From a checkpoint of a small transformer trained on Wikipedia: 6 heads of 32 (2 for keys and values), vocabulary 8192.
MLP neurons of a small language model. Each row is named by its layer, matrix (gate and up: input weights; down: output weights) and neuron, and shows model dimensions 0-191. Each number is 128 + 32 x the weight over its row's rms, rounded and kept within 0 to 255. Numbers have three digits each. A neuron's up and down rows have the sign that makes its largest values positive.
After each neuron's rows, "fires on" lists the tokens most often at its 100 highest values on Wikipedia text that the model never trained on; "fires before" lists the tokens most often just after its 100 highest values on Wikipedia text that the model never trained on.

L4.gate727:127080069108148147125145117134144149093095212119182123163155115188184158109148139113114122191054148147097158144126108175113126094114141168116148139161094154162104178139112159118127195084179109120090204126157138113106089109147166141142170157131169051131132151108190136161143134207131133124107113146089059101102163123121146196149128108120153125119143156155157144119181105109106139167121118135055175077152130102106155097154144158113138128117184070110159082137120074092178214135111153165089162061107068139107114146110093132126113163178126118087148111113152118128098152148087118122
L4.up727:096085101139134148119123094075135073109107135095112143115093129153147134128084162168119125108160126161117197167148124085226116104112096108119185157117100124128116121110112114147157115117079131106070109071163137145098150135127083130149120148164150137109118102101157062169131110118154160133155142171115144091099093187181154105123098151132106107052094116110144110140100130102056119118098119095128092188110164114129192104082099101176070090103167136101149131170068166150076127105080159101164097114216058145147101162127047138190102160078147109155141118160112090104120097113091102086
L4.down727:119102171116157077115104081152096152134136126106111122193143100251134175110134150135051115104146142091136079095040081164068149056196154125177104082119140141094139110119147104123099108114148130122157089129159170128108121138145148124072161153152100121206179190113119107096149145103091188136165120160064130138133108151136111169129140180090129123119098102176118071103126138137121165097176141134128112084133130112091106115102175161137169103075174107154151161093137111098180125148137129101099057113124145125144121154059124166072143137067103139128165088146117125158115096135141117131
fires on: " |", ";"
fires before: " 0", " —", "\n", "  ", " 1", " 2"

L9.gate754:118139089117146162112138112138131185155101148144155169136107103137142159136107110118158173091124171071097080138103133128088116100137168080213117112120132088099116129179077083118181163118040159147124124120131152150168136168117121146108120134193125168089190062099137148129168125113184110100072074153110106177108150169170113125120101095105192135090086115166122120130112117096082133113138083082185138193124110138145103175120144154151088182157094130123177082049149120082099103106157124101175088160129122124156134116164143157145100101126130095172169154166160189159188128082112099078
L9.up754:176145137071113138132129166115158120166140125169116129138109058110145086079177099147116100159178185164090135209105125102157103133144066109118134122123128078156100154123147110138091108148158098134139191124057166105060163108129090106127120181155121064127170113145156089184094133100169154114118180113132081110122119093079090105161137128098148180120159139151079067042116120104135097150146074103150094130122173198121068128141090146130105133099161090196090124135109161109085103099103133112059127087104131166122163173116115110125117139126197130111140078123162121152152120173063137124
L9.down754:162186108135069151157131098136084145088141142116138110114159113091172131108104124134137123101167101122104115152136108133156109126134176202169111119194155079118164093078091134137202138039117153113123155147167104191087128084140098145119097140176097163138145130138181172163182107099122101181111168090143138142117172186120101131159109117129147147156118132050165108140068126119134121148097150083103122186118119147120132134096133178245187098142185103090144110118141094167128127106147045134156153125150164085130096123104153187137136098121097172093100157150182163144167125118106114083
fires on: "-"
fires before: "-", "year", "lan"

L11.gate580:067166148134198147080180111126089153171116101174075141089127113035117087175148131116075157135133116196170141118123121146133140186090128130127137150148061170245117138133106093167155129061101118115074148148131150112108150152127143164197081108123080156165165104121164133105124134139141135121148163149094071094128135149147138112152149179120145152167168091103167107134095104156154190106156096100135165087134093104101139111061122140091127112127109174114122101077121121167125168140110116056118135164145090158155065152115154121150094176120097096129123134129150135101200162088160125156
L11.up580:136088079136165149157149107123192136171108157129087183127104097106110083107123181142129112133116141119134112158182142126097080118148094146150128182090139094175135141126151092148104153020134112071170127117109134107136157128102146110102123196063096094105247105098153122149185131074103146136132113117087136141106124105134166074145159147066200138109199147111114128137155115170164138190083140156101118160173153122088205093111122097135146167108121124162136121097108121154145175140091146203086122144135136124132112172169098116182127172114082116107120090127108108083145150089183119143
L11.down580:154144182128104125152183142165082079116139151111079105174154122153182119176090088127139135146081145139189169104136148136155150108150165120113150104133120121154153086139119134111100202177146140159131116180104042089130128202125089109085105124207157152183116161135136140139029076119054102112069073104093155138190144126098107154148141098134147126136092147144125098115142146166144143093129087122086169128051149174131087060155127127124105109143134159143113136114179123123094140093145069123101140079102157082113115158127130106191134104118107099168183118106106125122125172114121057095
fires on: "'", " .", ".", "augh", "ee", "nu"
fires before: "t", "s"

L3.gate375:142187146122117141178137108094107180097120165139096127168147134112072129130165125081146082132140203130151138138177077192117163087119099120132080161099133133181121141079071096127095093117156095175164113128136131142124103087115154120123164113128183150144175170169167141132129068141132124085181110141152076138092169123107140141163127064114117144147154189175131059146111073188088124127111109149156069153156166094115093091065120143111157130089136148100116193136129119141084133117107118148057160116119126138106155203128093126115147061111153114208139100089159170121103112198148169168
L3.up375:115119100117133127173149139064165182029120149096135125134089100145137123177117168107138158156091122146120132091150141134100086119133117100169138109114184136155098077071180074114099123145154098082129094136173128147091187154129157098138134093079153062157127091157107124130076115109142127138130103139148110054077194157129120114120145098118143123112232151164132127077151084138161150191155130161092121189063107117056145125125094168155105073171122126131146111156097053170145160128131146117128126163061088138095112117116202142130207093116146159155142137140097136098139135115142147141
L3.down375:056105129138125120082071093124097078198108082146081161174210115110101132120087154120133133106150119174149131166120111128137200123095165203106120140065056138149171092086115170137106115184151120176160162140152149130118109096097118133151113179099176096142131124157079096115139097144096086082099153141122122097090123084144119134128136162112137126111144179144114132220125140152084174102108079185073142131170102076127084169082120078143071147112122063105070145159151177117133176151092139122105129095111111132148137140113130131160118114099148138125078133140155151056130163147169156083
fires on: " =", "=", "ing", "ng", "ps"
fires before: "=", " the"

L5.gate474:113217128167162110123150093102190174134187087118111118154191087105160131104124156082182141095119101172053080150132074134151115113115161126115111084120102143165118157138138086113133144128097098118117092078139115100079107114132137070151077126103063153143122109108167097130120158133077079207208163096113128112121132196139124113142027117101110096117118164136167140122199107089179161118158196116170120138184136151170140078072166096121094114098144158088174083124133098127128172125136097156149131160156116128100115140138127138131152131134169077127106138141093095133155169093140095101
L5.up474:156114160138136174096177156187101148097078149122144074136136085146131108097131120111110088137100161117086119168165083056136178158151149144128146127177094088149059171130085105138166174155085156166065112104110164149125132153052093110109151117179118137126132124136093108082082087147167136162158094080152081181121103106058152131157090133122079126107106112156109142123122115063128174165093105145144087096134164161147086129121165165135152121091133170157091181143107112137115036094175115134123129168116128161111076098145139147130137111169140155090125188109134093160185168140042164157
L5.down474:106146104106108119147125121071164084158153141121149129118150133159093123145160109205151120164103134111160108109098104133146131119112138135172146203179122180056153123141105141134141127157164120072155183175139172081155172108110148116078111102128130158119172116128146113147129138101144103097129172088100142150132146107150115064087152087198115144100068117049147098190118184160121127116173088153064187129120114003164139104154114081172141082093130101120138088130141172163132150143100136141124119191147144109103106174166088141082089163098152147128150086138179108144195124086154166113
fires on: "–", "ee", ":", "ris", "ha"
fires before: "6", "0", "7", "1", "2"

L9.gate2:116110107109110111151077075096101144182138120147122124200104130144110170047131156191149148149103085140130130107160183123184153175078112142117155114162090154166105160126110099137169125103207142126131122140127139145141155082147117083165069136183100178115155105181151052131130150133136130108107098101164114188136168062131070114130140146132103121157144088075142115125146102073121138145116112110103140128160101140142113080157142109132080170069155103136074172097157084184184145177166082060150126153121091149141180114067146139147083099122070103144156109136140086176154140135189116088
L9.up2:130132105114185127156178134045120110143074194124167053142136122135112084142127098117095110155120178141159160092110102142122148074037143159126099112129121145131123131130097181183151063158126100157104076164128118175153122133139150196122099200119133137070144121113155173181131116128141125161094135148122133170107101103134165098188115228114100125125039164162119127183094155118138121103160156132071133149119186112097165126108078073137108131161156115141122117161145161188123099135116182048143141123154098123157126146105124098084092071107090141086127099164138112121129149135178133136
L9.down2:123109117102107133087168108116145136179105122091183072115117098153090088104129109132109155146096145137090116085119096121132086085123111140147169201126092141105200109145107128164093130181189160090141065138160106141123142079106144121111128138131101085100125110185091086106119110141132131086090119077094143157154149139142110105090147127132137124180128098141170165198073151087125106119159120143130136177079165095078144143125141112135075163157097094084099138181178126170146111124140152118157146140120133118192073180110165082134068039135128081165121086187172030110132092155167182106
fires on: ";", " |"
fires before: " L", " D", " W", " H", " G", " A"

L11.gate60:160091127146144173152130166177130159178159172143160096135132168144136112108157170158071146085136169094149105134115083189058207101163184159182077192164167135110098151150146115102127107088177108127039148121114131126105122142132121126146166164124072146125137121067138049139076176135171140158074087122146118159166145112140135150120145140140118111139145145103129156112159123210080168115089124116068159104140128145168145140145200115160164061122134132133096149164104119136135092172118089113126093083121154128132088139127107162039155126103170118154179133121121082138155099101097184108
L11.up60:117185123114128165118152134102062187154154110145080118175056130144122153135180088160135130099157176164109160193113054155093143135188133135151088118181159139085119165144109117151141114139120111124111126140092109102178163114160109154131149162124184113106113102071150101152153086149140135154138138155163095159123130081120157124148105156072130118107161155136099140136143146167160122121081187144096175113126079151196121077102113162108129124129134141045130128102132122139121150186170116118140069064131106101145031132157098149116132122072146120165147109189066196202145084144096073094
L11.down60:120103165132110073135079135146071078069128123142170178079125127158145056098145101172110168125186107145115128091185125133144115080098096118072160141142158102117106120221148172121180135168135101189129106128138140133150120111122143127180092126064123158134134154126108100130082098088084169155121135109110114134093071243141104149143146133109163144110134127079148105124135114139139105118075152125091112164150154167170106077061092180166131124112125178146121143130134145126143124152145128048163140174143169108107074128145082141060136082074123162093107125124095135116184081123088143069
fires on: "din", " di", " ag", " san", " Tele", "chin"
fires before: "g", "ree", "ff"

L4.gate262:126176114144121166089186144118143140166123095106091127137119086159145100155144147096118198103136223093169092094111127112110191197106126101074169112157152141163124092148059121143114127132111101144131123148121126133137168141108145084187114138154112069119148146068110216164169144097155145118220125145148244107099108140102150140195136072143123137113100122089156102126095142085150160162092124132176115053162142148111165095143146140089158116101136144163107151075128118123126138044125155115082147153118119103128088186141143139159131121168135113152073145116118119115116111126118067079
L4.up262:112113128100092116122141118110069137066134153104118143151102107108098157132106143163094159097153143167138116105154091135094165120124150153139127049152148170140117150153173081129119134132124098167126086158082106138113147164087120158123173151110140120178149123071148114067110104107134132103120122092128101081157156195079145171133187112132170129190109108181135149154090112136080111119108103110122151098115125152104118070094146179118035153082080126127113144148094083136118186147132174082143152134167110185130103086219050078139067153069166115117101116111033104185173100159147124137
L4.down262:074105148150148085145165078163117108081117174119151123149132122058079173109102164125099122167157083112125146108163083112128090183152142155170087090100098139173171129097089105128171113123136150115150123155178072131115116115155104116156100191052170175118085183165125120122134133080127152177172127179134140135101138115135135120079100157131092104072128066156131122108159159167116063129081064141097103168087111104155131085120133075117145106153141109126141131174149085107193124135064135160098095133146106111105154110077103076154148175141102184120096112096141182171128129117135148021
fires on: "'", "."
fires before: "s", "t"

L5.gate335:156107089126107149113071143172093167131162119101081088106153131107111144116113154078095196073182166109112119177120108137134080148174118132125133109147154130125133121073125075141168086187188143120196143046115114109177153098087124139160116115116104124121117113150111123119154120107146168164117106081147121136114164134196101210119126126082134088137100095111164130122142071106090134108120103100126191136092163140103093136161117147130127123152144074099076093142117150126133164155165094127098171157201106138149149119097134111037179162195090127150081089136144071080122032127118088160
L5.up335:121089171153104204134108097131121113148147164105092109096099126112186126080064200137105138140092143123122103068111164126091087158148121161108129160126140129122187096168130081139170147164168102104119088145154177090117163100108092138137135105100164128138160130105101139108137125117193067126140188101155148118123123092118119119124146104146132137158109111116166087068090107094129106063079120139142139201138111087066069110122136157100062147106127148116122116111092094108068149178090103166147146154108112206175176113117120111061122106132132158177129188104200071101125059181165158118
L5.down335:149173141107128154138066069114164120089123093143144146083110105113089155114124182162161178117094169156131138146123132170145128180115172114122125220146146160172134117130154139128086140130199106104089113186140124133144116154103148118179140156143142192226154111131135116106141138139176115165137172142177157148147116064129166124055158151118123176108173122141130096133082102150109120151119095162137160164128128083066128052104159181073096085194106145156210140105153094085155094114180120140104125126136114153112157111125154089147092130056142111154088175081093129194135148095113140135
fires on: "'"
fires before: "s"

L5.gate590:164119102152119115142130132187132140109070143154090176147088117147158137171116170140153124099125117079167066123099083054123111083155151150123099095118139080086176090161169090104106095119130094134139133131088110059072081120126127118124132102134152105136102106106124178057141079151084142139118094124157137135108085167135105116157134127122169178202077143166165056157142115137081079081092186093176120096131176129098105160173173127152148059108071139118115125091102131109117165103206160126156161076130113140109104177160174124076181147090132167090167144145149150160139104173098146140
L5.up590:151143137116116165107131163170137142127136117182108092093055158105122146044153074063127135063113099100148199086127120164134145120178085125134045045073084110090104120156051094137103129092127139047136119160115155093184104122143077162149131164106135138153126135125061155172182077125087125114150144114103143110099127097170119169087201098106109164138088111114142137172157162174135120167145131113120084096105137096102171142177193135134140141123128104117204125106146129099152100158121099191125146122088131097147127131157160143140156122146144172080131093160157163164109138119106145156
L5.down590:074170098101121083091148106101068129157078056152132113146085069185114083151112165110138105140100128148175137153068131144156148063119146117128095164132083172170197074118139106141097145105207108130094156121114154158154123163147141158100078086174190137149163169171149105053126095154138138153084143165135067114144112143079100052104098150143122117148096130119156143153101129127182117147078121101130180138195139141139132148110088079123111163084118145055155107116087163122132149075059134078090177138114105125129113127125180110103136130167136147130073160128117103076099137106119128142
fires on: "/", "–", " ft", "P", "C", "et"
fires before: "s", ")", "1", "/", ",", " and"

L10.gate208:111117106110123129091102120142162093119048152140104118144152092159130142128120119107151133124130168146126142077122133205183144078083107112100090140170113075067122201129092134144127148169085094090177118102147119109067182100128101194145132126119154096127107197132159078125143175121145109143124066145181069105116091116114059056175152109088106125121146157156112124131132182084134105142165137184121074178108127114092086139089080144162096156107129131140147101140127145117079124121116116081105199193127190081176175152133127120104150067156116125095100162126187148133088124109192153131
L10.up208:163115198090102104106111157097201151128115156166123112157109150180061141161091127116147108231123100100097152116084151104114076111118060131150119105162194151187121154137130125082109179091150073166095140183091172153061139102159117102150066123189116141132129124114084096153053146092130141136106097102110102159103112108106105149143108139175106143111078052153122114177092117077115110178139099129044152137191163181179052147152157164110114156157117129134099151132106103129143104116119137108167095181118110147120115129078124129117134121101102123118149119144130144113194115121128097112
L10.down208:157203139173120140106130093177136131155144142163101124103128134155130124138147114086141045084095145079136141112127101117140131083127142081113115104119112114141169222115066084097139153152171170121093127115149173104109122157119119158151054134146107084092122150132160105154143135119162048140103113099120110117143125147072118117147066196140150160127165108132110119128128131090155124149151122109148074146091141114114080082165151103135077106142015128188197087112166093119092069144099211114084173187146155114153093133077162167142121126151128097131105076106161121134129142129200154095
fires on: " |", "|", ";", ":"
fires before: "  ", " Candidate", " W", " Votes", " 1", " Party"

L2.gate302:185090139112077096109171159147105082123060114120104092127136165092149102187190076138127159175093110099093113099132134140129165108105192076133175119106126110088143130129161127189150134117148099130146135087112127123070124156141125080138161120093152157124096081063075139149148119160132145147207132113131113140056174133192159076115123146104122137104151204156094118138120123070153085149088108108104164155129157109141162124171141201118137131083149145192141137133103091164119081116090138141166125151072092094138136080113156108160118086152135128089139110090223085140174095133181079116
L2.up302:102077209171122116136106181153165113103155142127068118135161135075105098135066107116095117100129148131143111118102102094110108129102116201133120144182137158151092114171123096094144161161179145146102137106122071166132132116150082101157167200141161097206165092212124083135128158083142156063118140118156123094076153130134178109096100144113091089153127130108133105104100099109142104113132131070115140102133159092075088063167136100131103112130146144130145117181168072067099082091079156164158128136172104150144151104152066122078141149155080060095198137106128159074112117120115144108
L2.down302:151139171159136106103139141172170148129143187063105174083157141122136152150104171202099109176139122119157107131088125138156116166090121135190114116140141097105104093137158109169127098115124145120177123115094094159120142133107135118117109179183124081179102117138141142084143094151130177086142167054106096088178149086124086127166093160075150095077141112135163120142060107156152086046103062125134169162097185136108103043131241156076135143135136090097123141135177121082137100109080108107127095141203117140164140127153132152148104181109159119116138124118185138128143119141125110081
fires on: "'", "th", "nu"
fires before: "s", "t", "m"

L4.gate707:113145122071122131123152153167122081103069094088111089153134140175081116115136158144139137156108134125123117097108145133125146138160083198207077126122159108182126095120134095144116094153081157102102136170132165161177075191127133141162136108120145078135089154099154174108129091135169076081161135115107082049119133126129112121143080170117048136155109114123198160121150161195105210082101148117119168130098128165092098139169128076177114101136161139128062156136154149122106128107100172103099080169148065146133091061144143098140145162131122105161153107105118087060138163099157147071
L4.up707:075189116087171124181121131194164166097124145128098136110080131141103112141156116115149170124169129143176114124081118111116107141109155112178097163126153100151123083121075152085149127099138097112078160059146142150105166117138160171123153134094077133154072153132098137167171123063114119146133085097121107207137128094129201115119118121064104113149102147149155136121060147157102160115191184165079072179134088094106134176147185158167087142099132112140099109176144148209212157162159161086117156144154134090173115115106064124147163162149088147145098142133151119106120095129137085155
L4.down707:157098181150179116144102079140151147142050143097125193123117132115120133178183110157128149182189171128094171054119098118115121123155176133096088169142150113104144181103097141094098119093090121118154119146117077141177104158163108132136121149097095058135130164159102139170172069144126083125126128148089137129121166142147123121121105096089094141159141203136113101165122121127112196155191152070128106155170133135113076128103136107134149104078095098096135097155081187165121096154144106114166071085137120113189105080132160144128133149163138144078138133106041178142103142121211177172
fires on: " =", "oc", "=", " as"
fires before: "=", "ese", "\n\n"

L4.gate733:175138111162094121144106191099125072108083157088147109159154172121125164140138085134162081071117179141142054141123136171112121118162103125056111154091155156154131093146147164109200161184182115104149100115135099126174105066110134110124134139073168127105138158150097163068185169159107108121099085067092118065111175094173098087049097144138143130171188128117073179130158109055129097135191090154121156219158084155133145168125101158124121112097134110118156098149138104117158128101118140128150132091179132133129130136130079135097150093185118152113119145158118095117131121178133156114
L4.up733:149131129083144087155055141159093183192094089043094064141113147123129089159136095156148071064108111124102097147082170139081131169134118098107202139083088142106180114145191107149134071130110120174112028138125218179145147151133132132096123072134136137112096127091174193110154120110113150138153120132108091134112158148103145115103108061126131110138151127088130108166094151118143126107119163156148122094150148152100114115079057131171049141102131172101125089142144123130137106146152134087117126067111155161156112149095115159077095109109127092141076150120155099116150098107066127157
L4.down733:198134127138065102163094101106141185141149135112213119112090099107185079144152117140150116146183139175128117138087110125172183135139118094123168159141185117154126140126157176163142108148103105119065159119071084123129091116121149072117179186192132100213182141135154134149190141171167153124132097142059095117082116149098125124174105106164125145073144167179115147116138099112079128042156129140154102113148187129173155140147114123183125063081103142159181110103067159112119139138103115058125151130109134149139082083093133118138155133096106091161115135149153161107122171143111140145
fires on: "\n", ";", ":", " =", "\n\n"
fires before: "-", "|"

L9.gate151:199112153137131126123176116176119163094110148102098105084121164107135146146138161119179131136165148145150120099146159114108104153085168173141120174121163131103111129192077070194155101154142151095137140152131120150144151096085135096122107090077159067092104091151148124130137102137129124088119140060136128145130085231137146097094084137106200120080175129152071104126085111112159090138176117118158090154110146085184137106126172158130103170112155079098173081117156149199093040150141109098090142129167070152144158133070159085081102067138123182162149102143128137125177100102133142120
L9.up151:163169164124110093124123120183147112092104135153062145136149113163093110115133069173153158087107149089107149148183122073165115111130117072105164108143128154129107105144126127150122100171130126072158104132094086102163171120139139154092170160166100097117144131167146070128073162121137146129134121087118092109171111141106094139131074172105136087146158083091128151176147097164151120148104097173120096097132159185114139089101059149155162161064076093159164128172210111093186104123130178166129089088095135167136201084109161113126228096144125155157147065149135176159143079164133124166
L9.down151:106202193127143112169154146150178115178125119100069130136114148148141116182148133134086152157140110161131124138157173100159170149151123161117159095156104146145148162145156148155138094086093163104098113244075096062092155107129173097117122151186148111097115134158158152122104203135090153103124138110151134083162087189165160112151127117120100076088175156142087074085149101177115092088101094153103144136100177086128117121171135133132104153178131101154089128146211101168116133104166133148057098133140086166160175155101163125144165146093152176099109142153167155161085078140154119142
fires on: "-", " ph", " Ph", "|"
fires before: "-", "arma"

L9.gate330:138104093101119094072094163117202126181132155075117103070178170174115081111120122143156137126194164154082094171130115168100136132164114120191104122050128094137165167101064129117069171119112166099109139124124160122122147092121064200104120145141139157154140062129134109165178127152115146122151126135078121143107124149160148179060171109131121089096174121122136095081123136140125126102215116174095164090081144156205165163099136111098155142112155198124103161137131099101094159147135147116173114104143158114162154141105087095147102178134129096140116153070082133183163131088129166121
L9.up330:143127103135189116129168066143150070167149114149124109047127165165114074114150124185135125111179125157091068158067103129082075136135148178101183122066097095128098199140112107099094166115084112098166198112089117130119145105083119189091123115111186116148128155141198200092163098125144162107104078096133170220079100124132103119161168097068105154131160134131184165095153098082149139099196189147133126112120127130174127154113175122128144147130070133115098132163170117115142134103153178132125142152126171147146125091112100095119120138131138112129134140140108142147116121116050108128
L9.down330:122144166146072158127142124132076165217138142103140119090122161132125086098154118138164149177054153134163148113114160181180127094110158127082089118074181164162129100160168158116239126129188140119114116140071161185121118088141068136138173131162140134106105135141075083124097112176110119088113088112134119128092164105174141147170099159143151133138122151128080111125180089106115065192096136123157126071173158079115147135162132102103136180106146103175153110108105130148128102126169090106124118098166120117096092128136179149138117142141064169144070107156059164113195142155167101153
fires on: "-", "|"
fires before: "-"